MLP neurons of a small language model. Each row is named by its layer, matrix (gate and up: input weights; down: output weights) and neuron, and shows model dimensions 320-511. Each number is 128 + 32 x the weight over its row's rms, rounded and kept within 0 to 255. Numbers have three digits each. A neuron's up and down rows have the sign that makes its largest values positive.
After each neuron's rows, "fires after" lists the tokens most often just before its 100 highest values on Wikipedia text that the model never trained on; "fires in" lists the words (lower case) most often at its 100 highest values on Wikipedia text that the model never trained on. A number after a token or word is its count.

L4.gate264:145057123125087121075128119163051142105164104098144190131151138069201129140165142154093192126101148119072108129149116096152092089019102151125116115137196173141100143111109207132094100076109097103105121122129069119100119149142095101120126163155113161173116136149104154162141124105119104090115151110131095175185212083151111108087129175135151087176099106107070144152109136157133103161148124120105225097160107157171163128122142133153099055107133109098175233127120101174144131200160156155176138146145136125127136072161162139145188112138155080142133146120116172073181104190110105138
L4.up264:147132131122137105100129158092138160128064136105127123130142102082181119120096122099099180140174202088177105124183218118118135130109117134099139175109115100065204134088085091106139117123137158155147143143106160122131044171123056075120141100094104116128116158119144129145059148154089148179100150110172170147101134114127117081167135070132112105077116178098137113122131120072141116073089082125167109155120134157151148127175118137133144112128154079119134141095144138127109114085080117141087164166156127077099117193158161111092145141136141187141170108064113149094027158162093105103
L4.down264:084165032062136143136090110100104183088131204105163186151118125092148153097132127154172183101122119137134130118127145083155165149117127116111147095126113183104106043068161067114111080083104159177172099103156151135086179147180108110149138101078132100100112200102170141146117150115155126144126140208103107123114137177068133180143108145127117123173119091130135124116152079130147105132145131170144132130151080178090145141120191127224139111088140100138060129105124150118135172158109158144073143114136144116132170182161133097162077088135157148106123122116155109106134059128152114134
fires after: "'" 95
fires in: "s" 99

L6.gate490:088135146146073060090142084100079132145135094127157098162075115116051148144127094193108080099054195097109152127122149155125102086031063149114150152093112186082097196135117157091167102210129104109153083140153106138146099143124082102149127155080128141078118133140068127107121107144119095117136125111121143129089079124133146144127111130120101155122098137149123118105140111117074070113153162127127103115154173132109108119125128103135153147160131152130126118117105153151130169136131140096089117095133108112096127125135112108177213118171151160104165110077122120080123094138133092170
L6.up490:157044146158117141064148116108179168164137110134122135160126112163178135137074121145148108140096123140195098165129153064185119139087136088040178080117176148137110151180139104097112150137125133121137158145089095153108090115106161116108093075173118141103199224110070132129116156143091138162114112117115168165141112116120123133102121109165117142123152111070140161077148131098172152157118128072148129129162208133122172090153144167108091060131173168161154182135114138102131137166210194149173151167088083130145190067128206118112136121164113106114115082137071133146123085203133149164
L6.down490:096136076133135108092063151182139115166150126098087162079138142088177102142155148137128094131140131101121185117132129111122255158153066159150138096123126142070155128119163146164130126147080114112138133100112127094192099177158113114161099112102156193132057169131151143111122084155092103129142151165093144152171039197097145090150091106147067124118091142163135127114114077104096126152103088177069129143114114160144126121134172141144103183115093093152140108128114169115108134137111138153095143119144107098120121147142117132106182168172171084143145106138168111108144119113178133124
fires after: "'" 51, "." 9, " but" 5, " that" 4, " The" 4
fires in: "s" 53, "his" 17, "the" 7

L4.gate1331:093086121072088090153149116144102199118145147143127161175137132187130120136152123161107129167114107120208152104138125163173112061119086102123076113163175154115232171169158117141145125074125163132067112097069143118077135141112103098099172163157143166069128136164123140099158187054097134068130095124123090092136148134099100081165092187118138057116082108137085109085171144158157127067192132128108122164105120155124137113152132102117106131145106150061108160139092117161098159147095135125151163171079141072098124132131127147145141156120148106125182111136085167122116124131076092153
L4.up1331:125137150074116198122094151147134177166115094149067126210157134161124156140077191106111119084117117126082139121147143179065118146132096188097117082177114143098159137141132193085131150143131135094142089116121131094140119129147165088108162118072127062113084158125078138165131167128156078207152113114128139118100118121178160082124117116109181137139159185153166127137198141156093133096139100157220111116126126107178116159123165107098162229041157128165135142147127189103121131135130027189112154158113153145155135207170112107087151136097112162084113105139126131144196086145170146189
L4.down1331:115059165144131097181102128125082090098152148119158078103059141127137111153211141162121128165091119149214131088126142135202107037159111121133124130122076155119152152136146106117146103119100175116092145118126117139125111183073138116110092164122147182143151181138143078115138144099129124057121106117156083126146094146096103146142160178148142139133109101168059127095150168088194207123126188129127148131136124133096156065128118136099152089122108133062106129139084106169143091109084160140122121094097127101137120095138055077124078081139124132141127145133099151126096139186112120112
fires after: "," 63, ")," 6, "6" 6, "5" 5, "0" 4
fires in: "and" 71

L3.gate1040:102197148122066075156138077159175067132128083117129162092145101150200149093122213175117093107060129127136164124130119112076098111140099146151090144064128110148094111163096100184103152144123075110105097161140153097142178124149153157118099154100052060165120149153133106121155157111178203121149153176080136192183178112090176135151148113196155123102140135138146081139196137164140132109108095113133127182121171149093105177107104105181129099126131143124131173089155125098116218165122127119123110132134110089131109136112124171124152095149124090104096191126168157154129102150177105102
L3.up1040:159167165049146080121149115155098148131146120123098147183084152050154171130150099180061181164152132124140131123082094097180140105151134177115148131126075144119044149165116097205063126049147119144196123200137095135162130133138089126079107130152200173176148107125131119116104092125156126186142118151137083088108153177078165155136149097093111103172089085122133168159110111130083113095178141094132128109191144142049037124154106134122155141098071126118187146106101111139120089163150141102086134132099114108123133167116109148136098111070161086165130138128157105117149113118089115136
L3.down1040:137138098142089145178129105033157110130117124151102148078099131131158168111151122173175090109112134131101106102157142121080125102093144072118137167197151207159162124162155145134156109142185118115189130107115138147163135188098081091157137115080065152102090084090207148094111153175212152121061132079113163177122093142130105142136166144127146075105132169088104155130130156105126151166085145086126144098127170120151152126102152129128157133174106179119068110147096151149180125079149096123124095117117141131126166069120165152155115155120123128115142111138152169115153099144188198169
fires after: "," 47, " (" 10, "4" 5
fires in: "but" 62, "and" 24, "andre" 6, "however" 4

L6.gate50:115127124132120039127084069174081123061163103121152163137111098184186128089152142115136090134087136097119134147174148084129127183073097100094127121155167143136142189155070126158096112063142163126145077141169091107168134130147154175184174126110104090098140112174167083119077139079127082182118208103136090126160177088186167098122120151134108107164182141118163132117113152152124180171079108135122102123117129149115107134138165119122082132171122147134110087110115183108092193108121117137088106112154125105130121164079117090133161094131136101127121111184143130120139112103113120189
L6.up50:136187162074098132165111161122107121115168094145075118111139161152142139095100136130142152121139130160098226096097132120122105106122067090134107125154168106166116136108071155114144145114148129094160088114147134132111174083078144199091149097136091097182135141184117077104177083181138179089172091175106088178147137129114145099136163138173150141065071106139117077120182141116077097013136075168157107073139127144108140077123112106243132125130102145115127126085125143200146158127096094124114152085164147135141182126128141171074073152108129086094123163119141090003116116150132216059
L6.down50:107102186121106100115092080161156044131149163129200195138089110180174105115162116164124118150129140129169080157158104120105115173089146083083114099127089158073090075122123127154100111112128139135180107133134056161145129091131086154174109142111161149159098112167167130137112113126136072132119174152125108100129112097193128159143144166129157143125200130155154171154078139151170166182162146105124123134097141167168093105160172125165104133174143142135128090120098150108117171049114138170100122093099174109137144123113156055152199088084103115087125130150119129102125104082122144170
fires after: "," 49, ")" 13, ")," 12
fires in: "and" 90, "or" 4

L6.gate921:149155111188103108167092121119074117210130141235119146175120152132127124098099053106112163116139152154138106173140135109128083098155096094187138151085100114124133101150128150102090124099157081123126073133084069142122165116130118179128099162103112093127110120150113147103132124130086114152119118118117085127158126148173058093128162111167166136151086109119119128066153159082106141158180129144137099114058116158099099079089141063112177078110109113185160088115140166154167138154174128145142105182182074116119116116172143142155189118139146181136145127060099157160083108124152171084
L6.up921:096149078141121101118163077126105121132166086161134131078084118122180137140106084128119138136115129104155127122141181086090131115080150107097144144120071135082119143171199147153127139217166109120126153161114110123109097059101172137124106104125121108111166165111114058139090110145078104167094124205144136171150154154056129114154133139140120121081132102187159120087136084080178119131106127185048131090110193111101128060093121162160087046082111145140127143118137220152116103082175142170154110138200120102111107140134157113131134089037190077141139117111128160131111136158127143128
L6.down921:118130158124126137139133151147093152091143097123182156089121154157105134117118091128131135100127140099141117099106124170046104135157086076222122103121140100101145174043136182136100120156160148109209123120140086105081118133074126131159121162082135165119180133068179121126116128130131175108052144142134132087151112104140111131154155131134135160121146146136153167100136151089135120110063167131115110111087130123124116105138092159150147137145099148137117142132164169190119127106214119049255101083185124135095131142116091086111120057104143064127140154126120138039099167118094168115
fires after: " " 41, "." 20, ";" 20, " |" 6, "-" 4
fires in: "0" 47, "nsv" 4

L4.gate362:174177106090081142090121137149091131125081117147113115101141064182120102110086140157165076147136086094080139081114097109124095119114081136162125142168171112154044140131125171160138111129112132033119099176131102141183117145104128099128151168131125108087124146137152120124122130188117130078151090144135124131145153114109103138125136148179153097108119151110056140161186121108102112111232131156105124118133155175158147149153124125179135135144103136121167109158118188120168124158173165113123170174109152107144154174125183122136130168104147164108135098096107130083107130130083152196
L4.up362:127114116088109144151118146128093177136162198066137113054073128121136080162091130075109101107157140166118136120112151074084120101101115134147131146132150103094153086166060109099221061105163115123147105084057063154070134059088145151127119108123144122134167104068122116154127202171125150123116187159168177141170137159077094036189161165155126180148077111168146113143134122122137122116140159140145135100169113146128142101104154157097110124110085141118125175167120130114105133064093129124113102152053145106116139133122094094107134140076161151148088089155135139172174188161137138166
L4.down362:071162042062087115133167104130127178134175161081160090149128170114122131092092132122114133161094150172155127162144157127115248099155112147127092105118157145107162121198146117091137115124114183100210126125120123139065126127120131122115089126144106102112135181160101098161123163159127080094143146085118143108119122102103098115149191102118107113095094127129124150101128119184113152130150145092122108193210138141114149104148193117209129138053137106156140116090156058112151177117087150155129072143123138111155168113112214089123064141100114171050100139171074144156132128091116165136
fires after: "," 27, " (" 12, " |" 5, "S" 4, " named" 4, " up" 4
fires in: "with" 41, "of" 15, "from" 7, "after" 5, "withdrawn" 4

L3.gate76:104097118130136168100161184151137138215082120145132108136156155132124124142123122108074160168137037147105104123119094203144141162161144099111146139132143101199147126187076129135150162151067122124173097050147116103109140138179142130089061170102132112064067167162056119120171075159140107144145125129104111134133164081147135092153149168107121049103131078095100166180100111124101158140084143126135157147125136119168099147137125103112129063072061120178124119159128167129129103181110166098076107152167137206120157085119088078161107102121139148091115105114143119094104119120129150099
L3.up76:101139133089151175115094134111142142182132119138096110231089072150104140083166114154144115142078138154121155138135160075143106115163110158133110117160132182118104077136127170100094164181148106148129116175185109160191117147085136142136118106131116120086089183135193107188116136046126101142135177055139119148132109197132137112142143034119103112123127133189157109088130134170160108135106084113094138112134127125097110164167201185086099172211179080136121104095120138131103194098106128135108208114173097179140119183181112104156085164118146071138178184117110165146201117158143203115
L3.down76:131073068116110167084111125193174087124099132184130123148152118183108149114180162123109139192149148095163141163102121115107160159116094124132133161149150111128162103188134121070075064135165078127141158096152162088064157096098143184133117180143087154110082118160095142142124103121113132137125157153143106194141097093186125105139110104117113115121076089135126080138092107125148115099068108129097155152083084085146118155113088140165131102108138133132128123085113125100090176160129176168080129155132135119068145166130102157095195088146142123110111142110083100108161086100180176081
fires after: " " 47, "3" 16, "2" 13, " was" 5, " is" 5
fires in: "also" 16, "5" 13, "4" 8, "34" 6, "33" 5, "32" 4

L6.gate825:161117098132125134136169095061169111182151112170138079082130119142118130110113105159199110211139093121116181191176127129130128164135100093116147177175157098067117082075152109117134096111119109142120104110134074153117145040133091117134095120093152151142135133153105187077127072159131078124118175140172151117132150135125115065139131122146158099154135138140176158148173161117151099138147159188164135097093196106073148112161160160112166123093063082055188135128135166139158103159196085122102169155165199038120089087183151112145157136118149090102190171110173134137159119116113140111
L6.up825:163106126162127063198126095076114160161140141093110152139137162115118137131095125052076105112178139128065098093106147165082105142120117084107084073123088174187148108116102130115129125133132023107117156108181137143126179133077158099112142145157112127079164133136135137084161131180157153113099129106128102154139132137107115140178107121114112128119148066187123142147148122115177140130122134140156128094091079131164131152078194121092100176096119126097104124110118146178172103123159130151134103078171102086093128091113109216111184174182141127180113174075149053124117133087171133168
L6.down825:162076124105094107162134093068138153155108178081147075113120120139130121064109118120155141180123102119162181124168102145160147161203101162092053126127110152133117097087162059136138067093113086168125079095101080136160166107166135111094066124111154152134117131158093164105164132178103081115129135100090101045146116112171159087099137085165138134127146104152162131135180125117163081176118115179152133157076153155113155134158190134078138164072103080150104182077107097148160122174153102156128143126169141062188116060120050128124125134131172079148138078102148197171125128102000153156
fires after: " " 76, "°" 8, "′" 6, "-" 4
fires in: "6" 21, "5" 19, "53" 7, "52" 6, "54" 5, "7" 4

L4.gate716:185155152122178111076163097120092149161083167166103148149095123133116082115144150142121138137107104116115104062083176123151089053126050168084130113060131156140161174174148156115120187139164145133126166152094090034154111101119158216101171108136050141076127134097102156095173144115142086174138071128136104153192137073096168100108152071159096139070095140132067078151116085129127101053133145155160115127104150142172056104162183129114090102152152124118169121121088163109156169121104165124155099116124173123149173123168133125116154161121160091141117138046139138148110077121119089162
L4.up716:075113105000118154098131104104113100117164109137126100070142119118124150130150137125148149133175090097081157095113133115147142164110196146173136124145146081127155162116103092151132200166176143110173092135057088129159168085167109096111146154127114090140098131160145132190091118193173081148141110154126152159120102160136080114080093133114177125116184137130163111132077139147169088122170081083101108074166168091121172117136151122113080171118132121075036121147175160156094092135140137161107210121157116174089126153152051159223114111124137174131086136142170101115192171111210142159
L4.down716:128123136134088179090156127175118131134149175099095122118082184079133123096078167193151113128136117121131178083153172153154207069117143113122087107145109126120085167114115115081113128142149109107169096145138073102151147102111165139153155168049142118116124173145119109104121121160203107112114101112119125154128167153115069140125110138104189140161143180151160158109114100144149096124130127077082078124167203118109175190154150128130117180104124066161026140167129133165098158155137147122143126144156111108057186086189138123111163173089147179104089140100169107106155081132206110101
fires after: " the" 31, " The" 16, "The" 10, "s" 9
fires in: "first" 27, "original" 12, "main" 7, "the" 7, "only" 4

L6.gate655:084080123080064120102093149127108110180083085137155140102173148135185069112091096088157147135203189127074149127145118108105115124097166160069136198142129063182158118144161083132095158114146099104094100128084130135120107103118154119139123154162129140100151115114076135173126110147122040118109133094101159116113109109139172159105093168081125118123146117140139157170133110118156121124128165158150099138080215142138120169109137116099123153096108121118104135136164127118088176186097177201164068189107068072148136119099166077154127171164170067084160113175095166116128100080185087156
L6.up655:198161123203143148188124070119079150124167077084134130155152075144110148104132097093130147124110159122127099138131092139171099126135107070126084113127116142170168137120109166082121138131164111151129088098122197080216065158147094121130061124133151159080156115059058160176130163124132146106133119172149120156186088122134126094112116133137153124115080139179152114192150098192115138080130140073088138138146185090132045179118178142092063110075091054091146122149145086111079162110151129145148133139133087197075113106196118125125137163142159143089115142119142150155149111084123096140
L6.down655:117123150108127139090134166107110142186101142145140057107169182075170116172172142155159175192130162164108162166117128133185154088103236126162166143132143138159154098125139120125124060127192116137159157159177113120097127075146147104102169162135119100144064151198066132153156118146160102174140182151151174124181097133105142126186145148094147103122145112127142202114108143114102144101134137150104124070098124086076120106103090109032084184155133129100106124116180118118144158154098178136093117119137138149093096144089163148172101094202114112112189156134122113144197130103139066160
fires after: " the" 31, "," 16, " (" 4, ":" 4
fires in: "united" 62, "new" 7

L3.gate824:126142167105117142093185132141104132158132161176103095124107172115132074137180064136096057107122130119084101159143200095127112140088162119126146103147186081118128137122064099079159100120094123137039123169154070148120102118119151157141116160099177143096142181133170103094119076117190142145140175064121124111150129137188123074092117142124097132096178139170108155134117130108095130147176115138106091131046127102145066119146146156085162113132123129083112088077153152178130113175151140137137146157113125131121155101173106222136164112093164147112104119104161136129152172157111149173
L3.up824:213163072144128192122131095120131098230089225134126137114075130113151139182157102122109104155122118146128118117154128084114127102157084109144119059159093142094090126138091154129098154095153114137077132149177157131142178070146141145134144118094133142146117109130091143155101131109130121112160175104155116121126159162159118072103122092097105106122125180122159137176121167116140082227131162135176135099144150122124117163072146112099101195121160169067143120077074088190180145178165111119117155101122111119172134148115141123132105076131119155168098136139185165199090146112123103059
L3.down824:104098104141108131144155112120101113166130152096107106106057126093120116093182152146065122106159128140121090172109156142092159158123127094126170103112111137172097112161075096095131109113135165125093117073148099173099103119084134098133131232172159155131151153118103149129118109087076159097093107137121055100072132134158163124115132122159122209184178202180172110126135152152159111126156112139168125121068156078160119149119177230118140119151154050125077136139122108082153141143209072161199144116070141156145162133143087173070136153092151130095145176195169104161109102111084150151
fires after: " " 61, "9" 26, "1" 9
fires in: "6" 54, "1962" 9, "16" 6, "1963" 5, "1961" 4

L3.gate334:129097112126079124064121105145115171201119162109116115135090054155111131113122142195132169173106110169125098087147065086089095156108105113127139123101109024162123124151129154109160159100102152101141136171088107144061137148127190123163075124117133139154096161104125165173158143139133061118138164096179100180126114102096124131194181153149083096133163097100087155173177201156169134133164108083121191138184085103111088210088118073109116118070124175158157111140123111132138121104132152129137155133121154154106171162168129123116075105126157125107176123106119132153129098153094111128
L3.up334:070049103115131093110096122126085104107079155141097127053097103064129111134173116084111134115122105155085140119113158123138130168174135116109148148129167111123134144121148110119117151145162134111114107134142123138142105146101142134044091129124107087065130215203130141159153118156121129141144088119134058097215155145071164139144172097135145106162122172214118136097110154151155164150114087098129200136100138134198133114158162156114175128052093158176097133158129123119100107115133131110163102109100103077109104131106152097103134102118114135119098075133161098147108142140090135110
L3.down334:128186094150166166119155073137168149102114131158122112154166198122110135121088139148095110158157104133106184113150120142154128197106139117164180157187152125059149121119116130072159129120138165107121113167134150108143171151126114201166115156101119125112122062118095195066072159120160126116198147153115196117140128149158108085154097045153121127093105141101144092099104109070092143139081109171137120187115135129146204153147133096114098148219127075104132136074177060117158207182109138155141114061154143137150118119074108167097152134116176161109111171085139136105114130109130138128
fires after: " his" 15, " His" 9, " a" 8, " and" 7, "s" 6, " her" 5
fires in: "father" 15, "family" 8, "wife" 8, "mother" 7, "children" 6, "parents" 6

L4.gate397:119148133121160110091116132151110143140113128064128167121093131105137165109107118174092136189133170115092104135150158102103107151082134082082129112081148065133124126123126113085122096111090076194109107102152097150093101157190118083141116162123105146135102181147128118198151135161172121130207175154094127114157136140148107160136091130139115097087111165124061116131122061127148086098128138121128159143124074114162098149175128051116098146111153154181150191096136095096102159133131154128049126162174185156094137103176144055120134157110186118129207119100139129140086123099131167138
L4.up397:170133132136112079068077132130119156145130115113139097149115161200150131145148112167125126086122134125153116132117118118142118109122165128086142174102072091114146105148101168134140101108137117116144106153153116126098133133108125113158168195159114129137090113142112108132132164021089137122109102116134133133107135152158092146060158195177105106189130114087117136085156106127152139109124043137108106070153121142136066156093170114185137083041172151074135162124128121180116131152092154194136142153118136098068194125150128114152098143114118121161104067193067079087154131125181124121
L4.down397:088146107083176140154065124091124103135115091110163143110095121103123123113110115134130133109136160149123152131125106101075140103068123058097110102113112109119100135114102120106118094140080087180110073103127084131099073197121114083136080139123125117130129134089145152201138165152102114172172194149155093119118120129159128166144056141174173087130147123116100125151108092141113073137135165139184120123136094149118122141190114104149136060049161122197099124118083128120200063167158168146125133114164207155115088168154131095148087126110148154118205165131149152104050137154168127066
fires after: "." 25, "'" 10, " in" 8, " on" 6, " to" 5
fires in: "his" 45, "s" 10, "her" 10, "my" 8, "mystery" 6

L4.gate3:135166063139109144123136123094058111151112155178125135143136174109213132136144098129113144152112130088098126125119163072164104160162068148124157142107112093162140153126118133156124104145122089144145064123140130082119144151108125140168094125115096090103121149188121147201109104153125060090158077140151134138100169126127142122155155135069203140118112152144072155102162113140112106138112093146110074144074238123057133098080106123164172143113098130144136147137148166135163145139213155106064072110125127143079184123102140128134157119111104146121146107073175187137173111115205103162
L4.up3:078189100154143136105164142158147115065109108105080183098124113135096120164082129086137088146126120120100147099092166091155158167117112110093148053074115112095105174117120099172171122113098132119093116113143206183135132185168175171128111108150131139229139145148107139096101186105130123098137134108123096150189149100116076115077115155115124141080139130098100117188128136165119168149168211105169111120082103072158123150077146088153128145134103109117140115122127179122123100185137099125139149160113166156064134161086099109123148210091160133100092116142127117132157121163101122171
L4.down3:158078130127117112175150106140207171111118124134069161120165121176130092083010147065180153090088094204144101193139147136119198092113172092148128126202139129146112134096142105080088114094146125162149144150115157131177134142138104181183131141172106158116082109118149140102140084148133113137051158106035134136143150123162099123055150125131140077137151078134149139149103113110132155138133178140122114127115094106130092163174142155135078028179157116110110161112103119146102154066080105153187110146157088134150154132103184151127105069076115088123174133150159102108100111124128132146
fires after: "," 50, "-" 12, ")," 8, ":" 5, " (" 4
fires in: "and" 53, "website" 8, "with" 8, "www" 5, "be" 4

L6.gate1197:140156116133126096110149143131057095100110096087159166178095121131152141113069162147059142043070124136102070104169140114097117123085125116147094149170106119121088139129118173104130103094104071121124027088136120122083120075137085106092114155140138154157169094069123071112121139112165052144101173197204135115096085111136092081132131114096179124116114073114123162136051159100156105105107129123112097139150120119154114164145209094191082121121182092109166085167112152081112103140137058104128112116144121055126116089087136101151106140112153128116089147110140152171168153126114098078
L6.up1197:113146154125070173098087120125136153127108126157176116142146124168167155170107073205143145165164135128152200097151133187074115135127139119081188115119118152084104198088095107105067148152117130124130093161115129147100176178118167089086105104066114127080126130122143090141127099138137138078089112104160120073089162110113152133139180096090122167148152152156169204147125140138156101176159171165135171126157175076120136088051138100113139086136083139140079102154124126074103139143176108114143106142109147091104127200127125127128130130149147148138150184095142095132101130138132111180
L6.down1197:144144132112091086097150124113052138137139102135191150153078168137133178135125178166136145090118086095156139139141152112215138121079157083084146116120131108097077169086114145063112146152137095118097087130072083118076168141106095142119057137145118110148111091159139135126137116120118127122121156109130160101116099142119102097154138119061155122176173085132154156146123181143066120096114109148154112124094203153150099185109113124164132135061158097106144135130077125102140118103159137119255128136109071141076141091105164123190127187111127088091102142171149166084181125088148142087
fires after: " |" 31, " on" 15, "On" 6, " –" 5
fires in: "january" 13, "july" 12, "december" 12, "november" 11, "june" 11, "august" 8

L6.gate1133:217139139090133131152123083142090101109101107135060124121138148136088108160102096143187113131109167171093125180077143083101095142104101112099175123081119071150189139077146099132151154101123144070125078128104122113147142110107109119118123074160122160105117126120121158121116113095062157105166137113078121179167092077162060114101127114183178164091142148116169079081074126143118173119105109124122131163142148161149131143149183103150130069156099137078090109165139075202120178151125177138127141133119168150162173110129110182151154166096160093114093057049132134120147188159076121105
L6.up1133:083113137050169154186147083129144154145067064138170112116091081113145076183132161085128068103075084133137130124105155122157137135104132121150069173106125101091123121119114163110149175093094084100115132102091168109096096138100083071058065148153116122129159110103122165150125149166155182119185142132120124151067116082135133131141119183131178138119107108115102111070136088139158076123094137113113215130176165172133129123095143140126088078110129083126123133163136080122115142156171070097084105132139139112077133141164137140130170113133106157110198171106156126146159141123120114124
L6.down1133:076138108136141107127145123174105164197114151103187066137086145158159140179124136063137124142131113124157167164135125078186117124118152050127148186162130108194132163150133140109130118145089144086082125162154158146092141133055161129140106141112168139158112143084151158120122136130117168126082193147161164129163119139130128115110126103102146185071112136137089143089157125182111121145098117171089159033114132097142070096170124074110130139157075092115158148129066164149102118126142103114166115135141226100076165095146120141085140120161108122115106123104180107131216153113121132104
fires after: " his" 30, " His" 11, "s" 9, " her" 8
fires in: "father" 18, "wife" 12, "mother" 7, "sister" 5, "parents" 5, "never" 4

L4.gate1292:155101094128126114125121111129113105139107116183128126103149107097151186077151130177147088137108084157133163095188061139086067110101091144100116180101132150132108207085177119115116094122091134116160098144134087075149124141129199151131119142060143120136105171079120085142165148114156187145166133145052143171138161086165127144129185182183118103023130100157077097094200103103094167128164085141148071128140107157138117144117146205105156078067095188180141079138153148144089126145167088120074169135129149128106167072133102172197093191105116058115113126122150178119111100184091116146
L4.up1292:163135097073147162020138155135129131115106150095119175100128113143111120099141095157129149089175106082106143104128097147067119107145079097125193107130123191158102131143149156132123137154130121117135148097075108167153124092095154102155162178144106105130122146134096092136133113086122106153124094097184160139105115134130101095154064097131090142109162137061144125162083157069147081118088171075141119127164169195101148078154101024126141111122093116201165122145154087141084117151204162065110101162117154080087158149154165119183128130134137113221126081090138158117140179159146049166
L4.down1292:183128066102160148092123129112100117121160131129109178157097196077194148141147144136146126128143153129130152122174176106163119139078148128125136165132150138131187150117150053139150123122161140109132122145109069126117196129126187138143170176154146151137096079143110080135129122079176147085149106208138123105075129116138120143067084182153036117126091098085125148130128135094107160117175150127156112106153158092071176135132133154186102129151145152173100096109159100071106146147145161157176133107158124122149132107107108168162085149144145118139052102108130137174160162146094167163
fires after: " on" 33, "On" 11, " in" 8, "In" 6, " |" 6, " On" 5
fires in: "september" 14, "june" 10, "november" 9, "august" 8, "march" 8, "july" 7

L4.gate1324:121105085094116133066134149123122170127091099133177132158133208156122139107155114133145095132085096131089102151137083132133092122092135087194160143151166156107097129117147160084157115095143079100143103109129111124103154129086170134090100146179142095133145162104110134046144174146189123143174110117150127131183056191063074166104113140087124090138124157102127157143140108164120079074077119110102112120061124113078090106165095075101127094126139086085115142095152129132122085080150145136143117119143107136133151156167216170103160130128102131160154119145090186120125112139118116097
L4.up1324:114097159105094124174149161092127098155115077153146164207139041139197127108174140119202172104188108120119186142151199193094149096096160122094088121103117167115144150074141160129126113106116108138174134067129092149110121184194079056164140116129132162097133202113110127125090156088067102176090156184122151114142117146145149094142170123162119184098167114119130118118136174103129180161099114175136121121113199175145157098163146147121124182159129126034143142121114098128131093157113129126131098175111115155123114099172094124170092116140112169076084120112104094147143165127103073128
L4.down1324:132168182188116112132159113110102080156130069112150102149169128096096109118120139108099108119151099081145111114150145117139068123106103103110148164148137112103078154110118092034124087123129126164050092123074080172116088122066103167109139201161211123074060095182136140121131140104163129188157150121127122128177138099104140102168186107115113094105124122100149085141115134099108131128110137140053089146084144072096092159108079153045101086118132095135120144150156094080101124066082174117121126079127156129147044113130090139096134121127163040189166140109142152137107130165087135148
fires after: " New" 25, "," 20, " in" 12, " and" 5
fires in: "york" 23, "nigeria" 6, "germany" 6, "there" 6, "paris" 5, "india" 5

L4.gate483:174149132132101139149146173155082154212100099145128152085131118197130158163123147165131107219114096167090129130175137156141093145125057086090099174146108125127132170077157184149104118112114145059075092112145108091141090197086135104140100129120130133099130161112144131150126128078091154111127127067115113111196154093129050111127066136159116104095088158121077106167158076086142163118134135055121095107149066151123138132138152124122080088154189056102194128148138137151149120170112132137147153141124159139135157100133123196114156086125137085075081146073139121112083100126147126186
L4.up483:113137121106108089115128105153122157126138045174130153140122104149061160126141156202180096164165120129116129081080110144144128076094088136161156178141145136146148181090144083135084097139105143133169192174126084066154113196124150204148102126160166188114167117146112054142102051195063142112106069146067096099153131061119120138183121107076176142142177121115077103064140099126115168083110124117095127165122116138112145144096141154185126045169116186143159148180160092134101166161177147134125097126107078115113095144131108131127178112160152115131090117072051130157087108207131134173
L4.down483:096079134139099121127111082116135145113147122112105166141094114123140130155070131104173109091132132114180144152083141113192143109117069144161200087148149146087092125144145055131132133143129161160157148182124147112204167155145160138142120164092132156115112111110086070139155073124153102108150096138123122095158160120112150146102150110096129139109154106149152159026070172151124190151157137137106115145109115099113114163079132183129218081155134105138110139120155101093145162128153117064063094109090113129109140150147096142171165141115091185204137152103133164154102158211106100135
fires after: " the" 53, " |" 13, " The" 5, "The" 4
fires in: "first" 20, "highest" 9, "only" 8, "none" 8, "last" 7, "best" 6

L4.gate1113:102133183147062148081185079141106178127129173129137145180137039097125166092146173130095122184093113174108103146107119147129086098112158093114137144154126156088165120137208174122160152128115111170101109137149064089138095076129162187076146137087081147141117158174138117141114087121115123111135147120133110107156160135110146100157118104163169075087106090120148096127139143142079082139105154098086139112127135112077089108106101150086123077154126127104104120187121066093117109133087091105072079146182189125113130099162181059173170173160124126135198158145086149153132122081086148128
L4.up1113:115141114151178135165140150104138176181109136095120231085107125118117074155104140086160154096123053122102079163142137114138105121161084093112110102109116136125089116149073113143146103155081170127103128073105146145097140137107169109096096166150119151095170162126038174132116133104089115077110091132165092106142091126132118107192128159157104113107131064136071124140184146157165107105138140113084136171115121090136208120099172147070134058147131125089183099119098130096111097180174124188112087159157129130118149169099098141163179073057097117150101123071139142165140126174145094124
L4.down1113:130151102086131096138160160130148130181093164161100178134131120108084139083161093137084108157106056119125139123164169150087133119141106155068142102143119122169107106064135150148081157059159122114161081050083165092153130112138115092106154157120150062202188124146162108098120093145145110134091121074141101163132123122130140173107170184171184160090130135183095091163133136151170150175082137153146159134129132155121070106119126058154088161140145160154102128186138133089092059130156158126112106146153119126162084120102200121105125155106161089109145159151138098142107099089149164148
fires after: " " 92, "′" 5
fires in: "0" 90